config.toml
norm_place = "pre"
attn_scale = 0.177
init_std_up = 0.042
init_std_down = 0.00291
lr_mult_o = 1.5
warmup_steps = 200
final_lr_fraction = 0.0
doc_mask = true
dataset = "wikipedia_en"
MLP neurons of a small language model. Each row is named by its layer, matrix (up: input weights; down: output weights) and neuron, and shows model dimensions 48-175. Each number is 500 + 40 x the weight over its row's rms, rounded and kept within 0 to 999. Numbers have three digits each.
After each neuron's rows, "fires in" lists the words (lower case) most often at its 100 highest values on Wikipedia text that the model never trained on; "fires before" lists the tokens most often just after its 100 highest values on Wikipedia text that the model never trained on.

L8.up620:544483461573494535532461531531580505461517497456529568470589429441475461456519457546494541527525510443574521583600445479448571505525498473538477490422508494555512526483468533519542508501516497530534497531523529482492453572482495504416532522501496505544541550484426505469533454535546505572525491523550476465433550486500522475428473450472548508452571510484459521443464511445536502487475
L8.down620:502492486543532503505422476489555478555530495531486515477477544497503509465507546440440532483475535522441568552500475506569506467480508498453452520508447454441550490505443427468492538498536518493478498527516531489543515494500499547512442483494463566489441471521538475500495499549493536440603514505556505537472544506494523503471473472558494441431489539479510450516447550439525489544525
fires in: "it", "which", "its", "who"
fires before: " was", " is", "s", " has", " "

L6.up78:487618484586462537524510522451533446520529472510538544474451539501510511498531481531501504524487558441498505439458477426526503500488516575491565493493492526549495529480530520459544439483540522553572594528429519424497497474493534459509434524558445474549514524555462475516493502452480565492516487533640508488533489480484534506493502539575531440428547513462549509484480468476489529455492
L6.down78:587464455540520527495541449519451457499548485531511420548474504538455550539554444471521495521474502615452406485443473470475499511506460488500533513549514509503496540545427522518461557515521460398530519535553537478540396475519515523509397510499480525503454555439496487554490531488609468484455519461482547558458455458548494420448553501491462495550498541483580550466475579479507455464434
fires in: "after", "during", "following"
fires before: " the", " a", " this", " "

L10.up701:482552453498470558494443538463402488554519456510496492524470456414511534500519485488516518475470482461523445511527457571563567469500491469451463453480530501459517469549420446521466498471432490525519544511498482519496485462485489456467470517514531496518522420462450531432505557510490485516514498488526525450556478531560412431488468498496510470483437544432502612541511518588478475469511
L10.down701:532480547548472557533450500524436510504520422514514510465494550539492461487410488457538497570541451530459463496486488442438511478487429455476478469494437518536465554432465435475488489475478523508625483482520528563537460495438493594535526476483527559480473513532530475494533462528488482522541558480453478465526515557481481492441543542508451515550451485499487560536463489537508417454472
fires in: "of", "than"
fires before: " the", "fer", " its", " his", " "

L19.up6:523522510542467532483493494507506549557503445488524479459528438562438472443530523498533439410523485492467479416463526526526494560429577468517534582501451460551425514531470470496578505437581538485483481486509572455513476556488564513449480465418551485521486487473528484418512554450520511499530424486493500445501420568478506451481535544488496568475413453507523556508476527511548475492529
L19.down6:447474515469470433483486538494489488512448510480445519518478510451505484482510547475464510440467552488502525592442462526546494494495460447518497522463555534523573497460438458493495415561512537515501479479499472513527585532433572538541479478443488522398498544537494555453510528481492514565452466478489505431511470462426487526507495558605459432436522431565529540558549504474537522447501
fires in: "of", "preceded", "from", "between", "succeeded", "on"
fires before: " the", " by", " "

L6.up109:531519486488567482469466468482515485570444574533521498451458460497488526471471510478464527503514498532521517544485481575552469472453538450466527559516462562514494552483577505514463471452474574519501442531493458495449477545494519531443491477527492510534468556466519548476448556528518490515563526503530496481423500520514530438574455466504472553495454476520528514542486404517529478548482
L6.down109:505405484479467547465520479487479475497526501513547520483515481481551535500454580532515501498550396498459516503486447575507465596440548462456469545539507494531490504513552569471512481506494489522358495480434562534525501490519513477437502488430489537490537513475473466503515407510530406519550522479516445545539514500505469446469490485554566436425499457504488485483483489406478524530461
fires in: "succeeded", "preceded", "of", "azerbaijani", "agreement"
fires before: " by", "ed", "ment", "ba", " the", "or"

L12.up163:508526403470490512528402529435499497518515462465481563457560471531473479515525525507465467494512505506492514460517529533436514508448486524464438423505489511572502485492427469505563524491418513531473548498510567630510441568436480559419518453501590451556459515553460468448440498451435456409459502554494501441509481471496452472573487496473498520449458501557479575503483510470536531463485
L12.down163:491551530517510530597389565468523494492495527476549519459532522474500511473538486588572495423550549475491541470539499437433554408407444463424568422445479507573513440488463497437535471497545494506487477533512536509500471577454501574554502506449532445477530476504526482521499488555494485529504520446497468504531509580587392450515539513557476500524543546535468528497491507506556484546498
fires in: "of"
fires before: " the", " ", "v"

L21.up392:549482457620524590522442536526557535498546439557542487545489517536533489540427476503484525553522459465507515446590509537452489477512496534452484456495512422523486518534522584517468519461532519453446469555512413524521491454518504427497465505499524476583515476511448478487484482438515525608525535529455525501493522530440573464483500538515506487518491507509493519451473490433508561509480
L21.down392:549533486496528441485482489521451471556505503517463463523510551537478549523513432524479368561549582522420497471469550482511581537494534507521484484563474431457454483525423502525499486509534462554529544554535449534443449521505576522510439453537488538560553491481497550548511545504494545537514448456392507483485383524470500445505498415554507502465453456547502464468479492496440539521511
fires in: "to", "of", "future", "at", "in"
fires before: " the", "ure", "equ", "ur"

L14.up156:532545501473450478514463486510500513489567550471470503474495497493464471480508484438542520538503462464440476472483482526535565567467480555462492568423447489588494513459465542480510508505531532480444532496490503525508521487432479544477474472505517529492543437602405482465447506525501498507549508541526455505460551445540393429513498444479416536521426475472529477493535475520516496507438
L14.down156:456512499498532495481465582487542494501474502587507514516488492489574475482527536414470479403488510411522537549578518535510468467468491545552539532511515468512545507521517544501512477556602514531463498514534491566498452549473479468498497516496480521514515444448494442544482475525443479530557397494469459457443482454528502446538502453500455436488498556502497553434476396432519523438421
fires in: "united", "new", "san", "frac"
fires before: " States", " York", "ra", " Kingdom", "ta"

L6.up381:441503474541515525459519483506475508482462586545505455527492528471487531507463537496554511499469475477569575465528430556430530496474490491523431538566477534520432500393522557574547515537493541492466504509469522521453468516430533511477535543536471455440452497482506491442485508465476555475491443540528481477487499626515506385487446521416488493488540479494543529530543474493508505533515
L6.down381:427495468476522490441551451541552519481494547506517509568486546491448471564499507478449432490542441478491531555526458529495519493462471505461576498474497449472577465491545515525551467537494398533474475523470492443509529482495469557617521521610493495478375495475510507480534504490482519449539547538488469503572515521573431477472523477505513536538516524584476466527512522451546532489553
fires in: "preceded", "born", "succeeded", "qualification", "professor"
fires before: " by", "ed", " on", " in", "s", "ification"

L15.up165:541520509497517484541464500486483549507520484508475475468500468479503465455559531540453584546440461467534528469460463505520435511490488484438505452508422484532514534592541551547561482502503541515508576451478531520582470529420542487596503455492480495494496464534457514487528537494515520536509443529566508509528493448475504483470499495555520529521434409409499522535538554522473532409472
L15.down165:497477500507456455492539391451508528564555551502481527508511445459523523482561434495450505485478465458522524550532529518434442513541511530480549522477475519505414556490536499487497502562527460568544421510501540517529492465487553522508604461448573442493490482493451522506525503486547466493576558471556480547485421587492511483503469586502482462477494569470528450506524498445504438520464
fires in: "well", "preceded", "served", "described", "succeeded"
fires before: " as", " by", " the"

L8.up676:465477526487446462541481446552549466536453522492512488531523474531502516431562418532523540562565536514458470433504517499534545524498548523484460459462532529576462437473460470448563533518501521494478516580498469530426439517491484570522501490531511443430488531510449492529513539485538517530495495571533507546543485484469499448534465576496447425498476465444544497490495470436535539511508
L8.down676:561469500497494553528560475528521455530475522524507504486487390519456514492567468594578507437469457515528490369469414432456498466501493434478614458494461410488459488540484520433492454478467527467521558563514550497499498552486559574475512477481545528570504566535518493547529489533485514499478478514516533527547503454459453509543493532516441551498461466458482460479476550419471487491514
fires in: "at", "of", "for", "between", "in", "chamber"
fires before: " the", "-", "we", "al", "s", "ten"

L11.up466:458545518547486422515507503491485559489515453486522539467441571518493470523493452517487477571506486526462544450507522541472536486473448538393520508497466585521445514550349486519521564470496454519534484608483481503515437495482509494581499466481496480488471486505452432507488521492519547511473499522488526570519457491453528526496462469528461492459493521545502547524534500487492465440495
L11.down466:578505499429491484471464514509532452470475479452490516504468489476442530488500470476542486466484512482520414462475471484460522506495467572512556532485464468579468602522458529464501533512539500541457496524531460484529487512507544553547484539484464492484506466507560568513551433542461581547556458502459459561513525481606523444527484469509495438534505440497550520520477478448528454528469
fires in: "is", "of", "out"
fires before: " a", " the", " an", " of", " ", "ing"

L16.up68:490532534516462515487593524465552480506559433522558484493480466567426494442534489510475518462523517473489493434495506471446470502436482405471535459450515469490446515495470497534463460514449523553509545489421451542531428499486514469523532464437467504519553477471466533546423458512527530469515525437472571479580493556505514454533523489459431512480498458434535511466523478485421497574485
L16.down68:584569492484486520488482511496552478504548527495514526502484489516480552495462581516476569472548545504458498449492546501445497539506414490474504546427512536537459461487472523520551519491533508548490477512532542528504428572484509443469451438564501478525470513426514543450518449508505400514474483492488440468561491495529513441491478485548441416522525502495540584467530545522507455551480
fires in: "of"
fires before: " the", " its", " W"

L11.up728:501507537496489515538498501469496483442582446507543484493561444494456427541559443564469478543438448537545484480563601478510467557494465449546513564523484513521519570511552508477502430464476561499538548472505514576472478523492505521536507454436495521553561432495409522501565498525618484472496488445516570549530481490474558486488570521464480502527543516456510478492463536533418463460517
L11.down728:501468414504496549523555520428413411497514510520494491524457447459482458507456499494571497484543527519497500433537451465426543520463459522452490435406409503508445464485485484442580522499517451514533553461514479555477474474500487501450475571444510546467542524402488504502538568563563517578506503456465476486435471481488513500453527444493469456495497586462485497525506431441487451452481
fires in: "during", "since", "after", "of", "azerbaijani"
fires before: " the", "i", " his", "."

L10.up202:494454485464438409447435510519532499511527466462528489487604541532534499510533487561534506501569537458521512495520501473488486486439469505441526509533552525487478486551492495479581563506461502511452535508496500460468461444502487506492452508463451478475518481501451503551513470532528543495565500559446462479505458543494499517498525510498526522449530541453432511563588602520563523417448
L10.down202:564495455422495520506445496449500514565500547509433492445504500511476494461541500561470515568572509541491539547513471467482468523521452486555478464501448536512510517481472451471419465541467488466441520494508588444417479461484544436477439450469510527484540487437483576502557524533425588552509522482486495458434517417501478456480497477497469619530520483479455512509490528591509440567462
fires in: "it", "france", "its", "wild"
fires before: " was", " is", "s", " has", " ", "al"

L8.up53:464555527460487449436514487537504559512555461532512578499538452531479562498490527580472537617505476525502582527498490468498504478483499544537451421520471493521459457539494483519513585541446474549481441517511431525506460456481501514439494472501528455520475461553490526568484458511547466506509568456490494475506474482451479486549488555476472515551536497483581609554482557419437505578559
L8.down53:511519469468507474475528461541483460462457451553492489477442427419531568546500503540467474525514469435454526507496500546526493546465492526554555502446473502538544438466530520542488496512534470483502453488518533457521460409494445508496476480502517545500429505539500565451554519538384485526520506535504469546429514450413498472495522472473556598532482414546510516461530507460429524444557
fires in: "al", "although", "almost", "also"
fires before: "-", "th", "an", "mo", "s", "p"

L11.up306:512579573452450507489537509458517523492534573470515532475521488482480475412447454570491542549530439463507498468441494500483472516483434521541602507507451525498475502484465503494502498505499428472561496548492515483572475566408520535509554442479502490518564439530479588475515559535523484566544502509513474548473523468474527491492451489503514585535514503482573503464504533512483528448501
L11.down306:503512464540483460472452594485486492570484450584478481458584562470493525455538565501488543552410416453505489503462525489506506513553462514521430509521487548469492560438543543509439456453559496525542486501536543455535501499434536546522543507485549560552458452527520486560499530503493504540488501483569520456430536545550515526531468481491498568486515415484549515495565471544519571404530
fires in: "known", "well", "such", "consists"
fires before: " as", " of", "ly", " in"

L15.up320:490445501552519406510412436483514570503565495567492538454550429450540489470476452526452551505440503480484459546450471468461425491486511449519512420542529471476499542398500541562468446468533517485521530461464490482495454512527490543466504556480536477491465489525509481558478514464490446481534464558481438563509476541489495545482456459522561523490460524537377469541504484509466537488492
L15.down320:452558484530446423471499486492518557512528528501477572516486578449512540552480442549416566397460528492556438514532426489491505489472474448517491480467520514470585500421498501563496485517519503518470485503463525470518492457540540490567413498508474418435409460489505445572547493418430478476570491523520496564521446475472573478465421456510476493506506521535491470468504549471516478515586
fires in: "known", "well", "used", "of", "laid", "named"
fires before: " as", " to", " by", " in", " for", " on"